Weights of a small GPT-style language model, trained from scratch on English Wikipedia: 108M parameters.
MLP neurons of a small language model. Each row is named by its layer, matrix (down: output weights) and neuron, and shows model dimensions 378-569. Each number is 500 + 50 x the weight over its row's rms, rounded and kept within 0 to 999. Numbers have three digits each.
A block is one neuron, or neurons of one layer that tend to fire together. After each block is what it responds to, as a language model described it from the Wikipedia text at the highest values.

L5.down14:497507447560391522438438433584556472444447461445561502495494592513466499611506587552549546473572488447444544493484479568495508469561437474433449536548535564510497500507418456457463549556522431497500478501498436597509521566470466527493432444496457551531532533423563438593610446489610522475634557495538531469553485430423515432489554496531585518447526531574490500422443445451496532473481446465504529365559497520455516454502456532470542501507565456550390494461478559473424475580506466425532549422444427409443411542472538476518555473442459550376526478526515529470561564453484510533
L5.down764:482447560444388428451515549550518531489531536552494517558459507492565409471526539448475542497442470540495493585490533531519559398522432487460597626526508471518619625489451453603421515495397506531516496599538416528529461565481495413470499442488474481490446469510485474479499428516519468550563410570491565494526514479556471588552521438476588395426476548506512434482419519534592564483435431603447457421595485502460453528525571458484392497446585409531454523460448499558442564539443503461491375475487507497439456486518596467491518447400503459421475457536500519561452505501519540589
L5.down1139:452470533536469499560471426387497552450458492392502473451484513498537495474565386530487505488539477405585614484482475408450437558490510519552515482415610445536501569456446504526490535456467517489492515490478481459411304454436527562493565560417567457521566500539560502479589441423491519486529480506550472467452524484482517542444546475471485559516500554421493582465484513497526441429488522435522477539556467450580469501537498510484496438560475496435535586514471506463460485338468410490417518535520461421460581473499495583513481574471414518501548461511476466563544459474427418544
L5.down1475:527528531528468431441519577573430507433549472410477444492591506549561537427514518495576508412561505483510477444554481492532519452515472518516501486480510436528498492614501531539470575423552559500479512505531357486538535507465536455575522431506503558576480489419499385531532471479471409487512518579574506450442551484437458506381502436485543522590573508554478428439537479397558519514431397569500504492472471514474500442484541479579524495525415403468498473474564342445546497580500423327414485454518475523524482530502546482540437524481428526470556443535557529493519508551424456412
L5.down1817:525537437525500536435518429579443516542552500507586492451488460504538476508476561489454502469462506509501542452574491583477566530508425548480471441567477562412567493571426513474474561488518531587445476485467550488543482483514541552535500411464474498556462547439487571416590481504458539537575559527508462592498492571572532540439415453455471409496570582534481493555513497487559452490490491525526472517463577488479477522571457450523438518464581505533577508492477557626576478538504524477413508484459399488545469546504458499459506507502474506494581454505512482514539495534436553519
L5.down2285:579493462571518526489545481533466451571523542518421541483429493428520540462549533517574506457563503426463456503597481535519587295467504514557538475494480494368517455505435486385473513485488498615468473646326512549565538464516442610505476512398507490477461461473498422529503443511542463482530499589543539555457463505488517548481591421519524533624534558590513498535487620439506469504507436556520461474473596615480515463464455512549429485514544508552491492513521460560479474604557460435531467501466472562461451506560497484495428490523513455431446445411510552489553467514456514450
L5.down2978:473466504464527523505526535512469530430553498488547545439537556601465628560512519492509578506523517614493556509565418505464513519499502469611506537495471487545507535517529565506492572565550506501451495529527445456479519405533427465414448540548470536407484474478595496504412480525423495557493470507504433473496508402470488444493536484445553472424447581517543403528507433549550472421393539543499417524490505455483478492516535501538543451503399427467505575587456453417521359513501487485457507500570501405546529492460510504421519527608449437562539449505526472559468573473570567572
L5.down3009:554426539454508411493543530496470513530485467497517422508528493427482516496567366634533534579529413374563550478510443437474503553491557555574483474566598490510475480513542586527467552587435472478485579517507522420530487409498539531567587487498482485548527588566535549463511462453472455553497450524522463403547537521513469532452451608455468481483530488515489493484507533524517507488525493486488467515535440533646500494466508553511453541501515488489551541444526506517444493332493322463483481505482444497504574486457428560496494584508513487555612452535477398558422526509445459463
Responds to: Fractional or trailing digit chunks of numbers in Wikipedia tables, such as after a decimal point or comma (29.4, 2,404,905), plus the cell separator right after a number.

L4.down2108:484439495541544455455572478531485500440521440497591473515663559426498540514546460526495539524468490509564504501581528526434472516495450410482577431478478331539579541380455446485541469519553461417439625493488441487522492502530412508501505478558469522406488475554460563497648462395517490540616593532471495527469503494476484533502556472524516497536514441453460537502554624457484496426573497477476494545549484469490465476540475488474466532499538457501427566542577410394500515537611546524482523504458529494561563440600513583495401606505510476472451617555450531452481559482482491458
L4.down2472:584487430531630561406429487553558527489423464572560510502524514554506444518556491522524531509553396504413441417578482486569414501457506427464576503503472553454492519399591516484561480556519461529563540515567418487554537539505536527522521494449497479534399518525423511520551499472493484443514541529433491557592532605524546456482575484500523577537501533573410514540522485518478507491425458492579543521513493491508412491499415539428507575436511466490499534584473506528456444564623575561435451507508424599513496483397484407554476485578591341456497507509537549489525478555637555497
Responds to: Tokens within quotations in Wikipedia prose, especially pronouns, apostrophes and final punctuation before the closing mark, e.g. We’ll, well.", you.

L2.down31:535513562584513520486532527528473465477508551480508437561506578508515461451538470502598593562613476530499471448531551457533484501522476587450524460494520486522497493590442532566556583577539508469635518450588560467474492621464470461464522522512463552447495445588437449542464626472442559496536430420467536495442490544458567477531536593430563520592346549484473511465501467518451530521460509531602498481434452461495469380428438475499469608467443533464549469533399580439455521581547545571480451452560572616413525484404464501456447404409460459481551512567454517435531539470499447609
L2.down444:505510494460453374542496472567581469497443488486480507482548503559495474525510531504558537494477504474423438452426467510484485550473505487431510449435509478396541589521528565572515467512517466472505448448443563483540458554444499532583513566513499486455519447397527508520487515498524494496541443517549519513420394498547500472541493568384423545593404482511579540483595400482501541570496557553466495436475515506521451504532417556499592518486525455523549430510521591534511572548532424480436546471498508564552472509530517500468438549516534460556529461573485498370447446486455447523
L2.down730:493523541450491508484493446562579540497550502501528506523552510542535503508382496524567490499535445477488481500488551429525528458507485529575451424528483440558443451426539457554524493596507535576491531537571524508462410515448578540519503521499419538498551546561460423443537555471495489451570431453587474521542472495511433507510517484436491575501439531417446468557422489568515486518558491484481524316441482430565517456514533528553417571485534474396528484477489507476470437531480504572427426534468522497458431579526596485503505466483466533437480436438580474506604535570441461591
L2.down1849:463375487508606543429394369515593544428509577548533484497640494505538475529471495483461531522410540503513508572530449467412571403544415467575483568590464533519513437453483462529492500571514546481472545527425494518370502518522425521542472459419450564487504588473542438508487531471472492449561534457558536489479517426591512519457505495509433526466550500463572524525596482517469515490426468574553523479462506426523528592522377507497475540395495438511588483461513485456564477511500470530463493481461558449488471503459530469534453533433511488527433481502493479506619478506519404474
Responds to: Pronouns, auxiliaries and contractions a few words into quoted song, book or episode titles and direct speech, e.g. What Is Soul, As Long as We Live, "We will".

L2.down1301:607448541377576531543539379406591546398462507538495453484509536628490560484541524453585541526532500538602506561465531495574496617450499493561477546454508552605489563429498530515502503490521532549459478424468523555479362493479503522490560560576473486542580421550584523470514559555445536465476530509533471527408478514595581394483567447536512478498414527530532444515496468470447553461499583520429501451501487474468516445509463446505525645490490489439521510572532603552486501603553567441599534508458574497427397471518535478495545462428502533544519496474491524446426454459489451561
L2.down2096:436569494420575598496518445452606500520465459408493458502549415475593534463596495512492447550547497503566531587509606494434522585456510577533561491474516525565511515515483434550485481451537481545520528476462521527526463552435474531421541460523484487441483446583495485562495527482412630496462572520492486476421485517540554433498615495520482602538455484538487488462494512471511518470528534500574545442451485434520509517551479447453575502543503553562473542516478538513460504504498669528589409491510524541440513505561501516492500451441524562425535582523521509515586413501625533557
L2.down2172:556542507474555523440507468479532524465527505550447569449474441636506501502537513524441515566484449397434483449515447512486534453528499475584509527421423487544464453508447428455516528436509564521516501509532513489490497436446545465530477490549457515582468465531481483437441513504550515459496423509560540521502417461526624564524458532457532493537453438487499412513481495483505553514454489444578554479483463530434506500616441452481558503561457461490536478411507468507448429520467506503572607485449630495479419467463495487383519506506476520477443572462529523527582554406528504515
L2.down2981:646507496417605517449510396541554502482474500456500581506581495583461517486542483465386528554561475506603551513492600447484557528441504513530476553292461530557435612439483378561458480561485534569553418502462599540562446568530463513407571490554496504473545362509589479405529574533519563512510591459477477546445461515547521467471574514529477559474432478482484499457491480516522493539435561587456536522550501461492473465502453468489514533433528518605609395461485553542503486517546548512578497499420522461378417484546567511496511518337548584455502494495499519490449392463562444614
Responds to: Digit groups just after a decimal point, colon or thousands comma in numeric table cells (vote shares, sports stats, coordinates, times), e.g. 100.00, .558, 31:03, 2,481,494.

L5.down145:572544571566429384497444473484496493500439477479537470454516508532544549522535398465421460435580490496564480554494511454499510435494472558513425571511559444536438578368567546462404563456532489461522536538509458507507503502547526488481489509511453428504569442516447537508506487495497484428504438535473529415537466469552460489468556562448526511503563548503466428545592487503472449512441545477622483462517423508534447575528437466507451512554582448451475478528524489469482485472497517434427518567471497406575521588449480509607579512569477549562516474523397495443517603522425495516
L5.down901:571478487442541484468524531425471528462494450467603483480471565559436470520408580526497486423463400536440505484594507613548498528524480619534474455463464427412513416480495531511462513484440469518512506473509619435397376544445514612587492551512470524457499556420475549508546439485533521489503639391420491484520409560500585542456522396485431530562531639519519541571533460516514568536645566471569427449541519461503454492511506468556477475375554432564573468555562524499503557590526445493427406461422416470565445478415438551499467420487582402474397493504494501529419570507480445465
L5.down946:431523533495509584371429395536494592461489448526472527503460448496545513536504517466470481402556548553581480527524486457526535552485509458553516537430543540444405537447539629485562552642555556444504534446410502380481417464503603579530572502492534507599501456499469578493536527630486606537635473573446493430500540530467485558532504565461510546495487414596505431541454444561592559532455477529518516428510523504432460464515495579502521518461479507501530550506529580503518389568513544454544472461518425559512444541404512385493495548525439491466503559449476540507495549540560590608
L5.down1444:476520482519549541528496529540437584466465373489519389549554530516490458554495467541524531454486500477483511508486384495522391533462474544481510468515416430435547584520524501490587573488419513516558481463513500556431536569504517517527593479545411450546467551443450494532471523461508430482551482571520551477550435574599524386479466487302466617508531474381515474542526522624486507556502446536481543521590470509538520523554531488539564551464476453523551467534469485366479497483542466506381493380546436544549464398444440468443503465597557413483527411568539503381495481526494565431
L5.down1626:588478518606530524420420425522523545426500581560546510579661488479511460504456543406531497498582487455562502416631528558471450494485429444451506423363417526534486575451482555551507505475497494482453454515532440533442608513540494530525540533540467455504339468499489431465539483550505478541568545463491483513557442478492465535487542513449607478477496485508497567496567494524455531478443431505431546489534487517535431471510602473506557495470440550527398437541489494576582410577537486540459463538484566464589519468500514472527503499500603496536464582574487507539555473552548477525
L5.down1982:562586547522525462551446411486534494462468508512493526443513568541542461535533531598576496465482568615476455508519529622480552516480463450563569506493456554515488511499411505487470536518490521494478483462464428460529499467492413529504576454513512596494508461488446522561555525420501515546457551562468393519528517432414480475429559436441574546483557416508475449575565447616559460508472497440531578498572464496461557512487622408472568549397475421466510578598457521412427463477403450509442525470504509431494510521528442496488519540566418436461540413493445511518535458467559489441
L5.down2439:504571502556493467482474493486576567501472532474450537578486480511517462497514503500421483531492536410576517458514477555485530539501454503448520564490447417541467483562551443426518457532545473571520543487467489418588588554500583503555481553655483444412501523585398620365519460446600524447538537495512531519476406499568535464569490508516546450476450411461467366490522532499506486448464538481495571423471587507467556473463487498458549508504560433540532453605451423584563466434471491478534510499494396477477485436538511501538492564482409538503497451401455520536462570544525528501
L5.down2485:541474459473486504496535496471549573572413472475496533522509474469468456451545575457450389518546536459436527534552495411444425537415474548444543532528529577505519586595600480525625536516570530479489602549469431527528502457536452503484496542397479520557493484457622553442388507539480427517558508548544500504511627450526481460509497530481386552464491453411445433536534502389564516526511421514441524502485487533445407486442518563537451468430459507451520592477538432422446591511440506441410439570446490658456496568455510587340533566512534536498503440491463506554522527508471462482
Responds to: Words inside quotations and song or album titles, mostly opening pronouns and discourse words such as I, That, We and But, plus stance adverbs like arguably and reputedly.

L5.down460:473511502509484478533545623432547558645517523401549489561513449406451648512471448530514504496581542509545467511512505518524528498534482490528408448470556479495551522421487543536461470615496537505526589529471562491466443534498486558417524556472517392477583506414614580483480496574500527478501556524489455535468485519462530504501515504385454542465581501440579460472478439517494439616415527422534460622527503460495491454465481373454541505534542582512362458475487550481609525421553525531510466518578359551557455481482537486470590515513494555509411517523520479530565480579423536507
L5.down647:494426586542458511604497490469465595572557482613576507466461497560508595491650604530519544523517448463554616455503418477473542461434409582451504486438543492486565572473400491542526531556507564610514475513440537522465504486459470496453515534498523452533486484430588569588614539584377538476425582500444461507485449556539471541550512478532471483467546501545528447358493508485574471475504475370512539503575469519522408376488487484463442450563563445498455572464400505459551488610418408557514469483452423531466564555503471532554500519560578505472515497504394510487538539605430475560
L5.down1241:529405504472402546534536481562480501547454534594525463564524605423499566447509564536532448474601486599554520426536517551459482486544455439528404528548629535462490505558536448522423511494495524510467530457464490558393510569448472476501513498515455557491551574469481514421533434533449418500450472454511477522507455475450504453483423437496558518598614464441512436451504454523509482479494494507442573427603462427483501446426500459512518498483440510534426537446501546478445489613497496485520604433499463531490484497531428506505444456481540412515424522471537479499492532411413455460
L5.down1335:401464472461473569496437486470462523548521573489466457545583460468429524432542514515480516512467535412447535518495537440505429518483482549521500450480491502511455490485462478440444603640499565523517617507574554463508412528523500516493525445496414442549564588522439497487493380470508540499427462455540496433520458516520456524601567410506477478468516463507472500532431473513452449405458458562464557570414511577521478674457554424420493496509542476446364502529534498481561596551463464514539549502449498502543547486603427529528451474426515444459483565497477492423531569492509432492
L5.down1740:508441493474446582524468485463470459479532572555448470540485454513519455552433503415526615477487475500501523471546500410572510459618477492468455516440520541466554447483496449466547482487518571469428421514497578489547455459554556489486555541410556431567493508588527597427532533435480554548438415488429581470520447537404467463524527422478528474482510507525564555433489502535495485440568531444445545570416502482537622467499518488572439485459589543562490505481386517578462523500425483571505510494539505473510459428544540438610397458497649469460504486582549535446597471559450453490
L5.down2475:466503590467472475539538536502506559533518458570538462566569529536473494548500513617454512523517512511539454488665523466465545465514475523473557437493572567552381523430508490463500489589472480429623549421418550550486529525498658454449496476558499502520535490504482475491593471430502425485403548481569444493520452506560551503483441501447561465502456473509560413459458473519481532529522548497490553474433505504532471408461527501564481521492551568506400501378541498439517449574474582459498594495525507569528507420528487480564436516475502552468512555502502477430507514522493489547
L5.down3068:519452446579543494527441544480529565556458433523556533589502573475457509525545467522536473435451584503610479374576515485425455511532375523413395582359475478455470435499504501460427448518491466466506500480559514473431430516479561496464516552493534489546543457510583500441562423438500510539466519493430517568502491558510572458470560475463470463491507481488391538416442488447430485552465504511478477480513429435586506542513516548418497524545418452461377473448461469469507552536421363470481441587508362540518455513443506476461503447551556554450489528539441492500526519555490581502
L5.down3580:541491518561450531498518559439594467417470477529539512529552440462556482450523561603530505483484484394505563431430522514548486512506550526435532474500381464516468530450497424557537471464531460506478432455529458457597545500501554491441485475505567442524388455504513454419506473567379490583513480584482486480498451534491540514507420557393476512460524606518519458528413523433562459454519521515467536509511539579599495481555558439432481496423490433544479569441505487512621389555535546541519422475494457504541458523582449459578446518497536584394504497457571537505510458457575462505
Responds to: Final token of a noun phrase expected to be followed by a participle, usually the subject after "with" (with Mark returning, with Brewster making), also unit words after numbers (2150 gal, 12 m).

L4.down936:520485470539515490574525515484470498484559429446457512453549469532411623500579527488495503530568597426410484499570548525535461518501496458525411468470487561508563492555440573426479512500572578473443483517527555554498587420449491540590430486550485506552420483415506487485561485438485452446531454527540473504461541551432496464368430457495572508609560431516484474578494434441486473551451473491458502471476515561444474520456519547520512413544529488482534532476414465542480518625498505499476514504452497500528496446550432550561546545540461462540495430469460513464522533571474546473
L4.down2459:494513487488440495519526535530457543450499491453462543461567471459519410460586490490557455503497544501469503539495504545449581578577528523499474449521497500483539460529499502516522491565539550549460458499532467559482629455514437439491538557458476579616380443417409575487464519525472538597453506558547579489453577440455507509429507566564432505519532434584490531472536404497485374516454523498430549527609586545477498510590592510491448422421528586511580544542435484530463461577535474385414543543548562544491452504491497529476528568555386467482483411452330499457466577513550561472
Responds to: Digits right after a decimal point in numbers, e.g. 70.6, 2.5 out of 5, 4.1% abv, mostly in Wikipedia results and statistics tables; also the digit after an en dash in scores (0–0, 6–1–1).

L2.down614:474518424456479516494519534484500493515437531441546494477492511608459532493490477428535487438512424436546504407515452502483512516469377537542527518500493472500459425504488590510520500469512596565421363494484533524483601440431536446622398480535600486617475545461475501523537474435499405497449537496567484483464528462495521504397528586482476445516531474498514472475471545383520581539472533458538502500473537603470516530551493455424548488576455540343473516567428457524510531555547486416486497682492541472492452538511528550406461600585490459435453471552452502470377553518484495514
L2.down789:535424538467400579541502444417514444420462509438430452446517464546467453488526500518488454470522493476589575538511546539548439483401500540524626483478483483425488519521472484484523525460501477397485423539496451518526512456500513557589466492585430470534487518475547486453607458471546500505575481465472465517514395406490495474496563515531451544534502490572421488548413544540467543555476556558511524459523511519517458530513382491508558616539437499491496488608495524567549534569505419460566483476531596561560473519470551527484448455507500415469469633531454510514433497430527471655
L2.down1028:428449517551495572554481533561506565486462572497568436582507449566521532461503486465584505466591520505494432563497542496457464511536440494446500519571519497473501368471548499370511439544463510368404455544544489515490531471501445457553457537525403525398492638573453504489441447491493432495438482512498457543522504501481443515513444612516523599456481520422515488564408490559549464570489571539436536502538500556521454532528507519449558444510400584452481524552437489543481501564507470589543488576499540419509552482441515549498507494515503488409452484509534478482507432506441487534
L2.down3567:496555436442525455445530501574591426520546460462437548523540581578451452454430500491558506399560429403534608474443440459460545475428463491402531526478484457514545518501493493494524432462496565539387404491499534528469568442486591451501419522596534492556572507498553513474619495504447562484442597529560479510570399441429492584508538550435427508461568488510527452538397585499490521523502539533578500481509432525597599536545515443542596530516436564541614507525498392460556485487482513472427531550513522427517505530491466554459487538544490452531553469592459523544551510583503488534
Responds to: Last piece of a multi-token quantity in statistics, like 000 after a thousands comma, million or billion, or a trailing %, mi or unit.

L5.down575:488569440491536556617437556624534455450473548444516441495490415514471536461511528499478467525483543488462462463467563496486509431495442512489634488486444479432527578460438490460460400504503514529430532523501528523508566518424568568546511490523446501524473443553638481597510461428562459501467522554493636596387512494414570527463510492488462494483431530486615465475503431509549517553418527490497526507572500562401561548498506449488528427519559455544480480524375545556483474539548493490438509553480451533472514484466542494445553570537524480442434433480418520446540477497429431461
L5.down741:486584456487491547510514506571411540534392537509518485427493558495535476523572592496554481473424477569434547558482494516539494387539462575430504513556455365377522476552519414423391465471547499580578459482542483501460486467427463560539499510553455467526618547418563616368559463429490492525532479468457665602414458509503491519503411532517541514454553502597501557481472434479545517478518515472506427661448567504462517564511560489581543477548482516498456507507448505532541504539498416344471445554552516498476585494583540507582553480526419431481512425436471490521499506509464511553
L5.down2373:447551496544564553468485494521509457485426489455509491490494463552505598437532612432484539459511487451514546475431463539480432586480458542468490430500366486464577440531526499535516474460585465495519533513475508398493594498421524526525587516418574512499497494533481552586462509522511447543527464475612464433525559477575468431452528396494510531475549479447460478424478485451540437465460457485443413509521454421465558471550468539579511480529399527503490547453476510486578460540521552488402354507521503447526438462445428471407581588476443590455551558583485519414490474579515555503
L5.down2576:522602505489512520521536465449486483409394414557455430428516417536591409412508344451490400525531497474526488608473562551448482496516493494567539574439558474481544537572582545457468518462518523579425455525481524524595551505483484479553442436555391529445440547519520466398440494488588435471618489484614494455522484459521515621478520563549562577480380477515565544536486473487518497515549461505474444508581510494513557513506477509492536464442572489523471457518481536537527546487469586542459602594441555518560488492572622456499456530545475526545508454496504515554432577505527541476
L5.down2669:523551474496414501505471499526489533490529565444467605432449494520549463525477586507459428447481529481484458545487522554506406469506494500426560458513499538379546510514534512485457403406424521508581523400459500479541472456482580506424433599510474531527551536483502540445487526475534488524453564472494550444426417459418556503529558515611462557531443455597500441600455435525477500481544519501497537513535491518404471475490470496463579565541581492482534519439402574515621444568480589441480447524436446561403505527526509494493499483564504528586582572484499548506435568508546505463
L5.down2692:426573576473522500585462424614506546533482548423502441467481444489487467561448573516592564515559475589508463559578424451564444449453561516511424442466511568552531485478536528412549463496457576406517536547463463583436461491455577479515459610515432482517536480400459462460537567475447506512457480479476539463444531531472507494507465507496508453492449491595405575552452509518516476503502558545530427464451500553403535513489600508499494447483560512442541425500443474490518526520569489511566546451472533439490488527426470414385559408499516434493499520478374549543459456500485458544
L5.down3102:484500507482504568478480588532503493518502559605545580441545650473445494402483473512453508486500583499386484484574448524510558469497458450534583470409425454354444452526534384476446443499539499489575446433394476479577496517516504535515519466521492565536562538530505455448565490522468537591481510495501580505529484559463512472540475477468543470502521541527502516573411444498459466506459458511440464524460596542488538545459453440471500456459556546514435452404496489435429521515564508451432585480510491398477476529560443520542507487467470574587458536499574555506492537460560575495
L5.down3448:471468542427550449502525498462462519547435492500472489490513514482499490394508460529558390465554528481489426526537462386514482544444510483484556476494432551463420448474522514539608413500574449573539457543493488472463479467427503440503507470634545509464448573536533442484495550547524654460515497488533508459515491505451467478548583532449519525475523505492491481457553518490490481481495469495613397530523493498494542589501535512569573425555531466481446503526471522465401517475592486450506472519585553420569464458488496494612488510576459573530469429510503462440524458463510448614
Responds to: Digit tokens completing a number, mostly the fractional part after a decimal point in tables and statistics, such as 1.27, 23.38%, 7–5.

L4.down1528:541491487486446555466469549431527488505518430496645562442415474532492601409487566552537505499580534428578501477497505438460473501604475512510471479481510530480462454489478446540436506479480468383579516475508493534512507573551462489580519553554504501542488527515502480514470523489542457578496487493455487459598498490531450448491550482511551491455557469565613527538509493532531417502437538481537536528522500405471453476553523535473555543448509454526536499573579467501636433627516514477471526500555525525436438460565585481491559521555465481496459487446587525442503489483548612484
L4.down2479:428480594431440486511440485507498570558586526499469578521442438420534512587491586559523438445520515570466501462570574452467537446449541475473569480510440524520607521492479482538539626471512464497477568536437529464446459544461534504547617568429467464534482675502463489526556502440573480553520449567405511542564480490560435549535541493499429523576485529582565492499532474480432420487460588521477461466450533531541527561548540453419554498470523541550427494577507486547553435595529548544453471557472480485384424547542543454488496539481398594465471633509542497548528488497439499474
Responds to: Relational words in geography and route descriptions that link places, such as confluence with, intersects, between, mouth of the, border with.

L2.down1258:454572484455577499577478434439555522479389614510555494481508495540433557559545476473602454464579526521565508531541553378551453581540470501444515536499495484566487482558568642431525471474521570532585482474629501512457492471545463476498519427507480456586488453548517431452425465550529490463503509496497388479485469521542554513509529568593481456508540579417509533598499490535505507489502610471424581470430469459496521428462421467536524547425427497480449552563434426562447544580501572456487502436618549440427477459465579499515507459521562503513550539443449532494426430476493530540
L2.down1504:485513443528570469514383442364485547463453619477514403463517517531458511535579496486494540519583440459607502497436420407559453571467576516480484551383510511543470503565542604526482467494509490494506483485551534507485431517530554514587593487624377566531476410518514452464442395555457555558495545480522444463475477498487438478426445581571508526466505567491498493528523524474551520600469550483477508459514474434527538472521457549548612516460378495465548588529500479571537560540491591489533571463495552542460478448534564514411554509555459501527618577446422504478448468564470492498
L2.down1993:467470493539482505516510463544397549492383502537505522506545504535514462429521529488515512544506500566468605503452446518471493545542497570473606421595449454576416495577501485540486531450479504500598539517455468474517480494488502513438579532561540566449427407551575536514501553553598560498500514577506506460498479462553534513409497487455498452580482503472441468547505409575538529572442450429505455495459419526436580506602492461549509482510469589462387610525457468518557502474460536515496519487534445493490507477545574467478472535523432535553535458518421442453437538468460436560
L2.down3077:501515444477479483483575444478561536384505557463529456459501477587414586456596468461478500546585545572512501558468504463518481521552582470483569541512500475428434478393493561539489470513536515524507478446502464461468459494502502502596526560533440453537475453557569427365513520516445487552591527452501508531502609603492575488570370491488538530639451489450485466491538545444514578543569573493454523492463474563513478501474417457496459566583455488475533536496530509532509549478487502526543499517536609481409512488551564475367491491464503533498510576439369495475412490417484456521
Responds to: Digits directly after a decimal point in tables of results and statistics, such as 235.0, 99.8%, 10.87 seconds, 4.5 L.

L4.down1892:548495568501607521437434486532503523461549539421513485582446541503563554472418607446581495555486508556470447470540542570457473513561537572468506532484469486380467527509476539516467573541554438456447575465539423511566623535447506519513396459465416469445566504467491420507484521498574440572672477436522523558514553501471510459483524447511573532493455506509520438434482478474577412495491469585471502539508523523544582463476560443547410520381483457462546468393468414471487500608547512524434373532496546403472516431497483487554535588449486463571409488537486548514471533506484514473
L4.down1948:472526472555523462504461550563412453475566503501435522596514476468581464467460550453503502563503503420455487443580465551472590504530524618524532457496434562497495452382540526471502596547478474488380458574528437513482562511515467522558517413363490493460430464404542464484445511453645443417538543538585506473479546531447468382449572509416528481551524409508539437470539423447517522572456416544524500499539490513516480484511503495528455613465583457410490440437429472401513456653490492572422470543459567520502513427480495514531521507467409446519483512547404512543514484541494545538
Responds to: Digits that continue a number after a decimal point, dash or table separator, such as 26.8, 12.7% and the 1 in a 4–1 score, mostly in stats tables.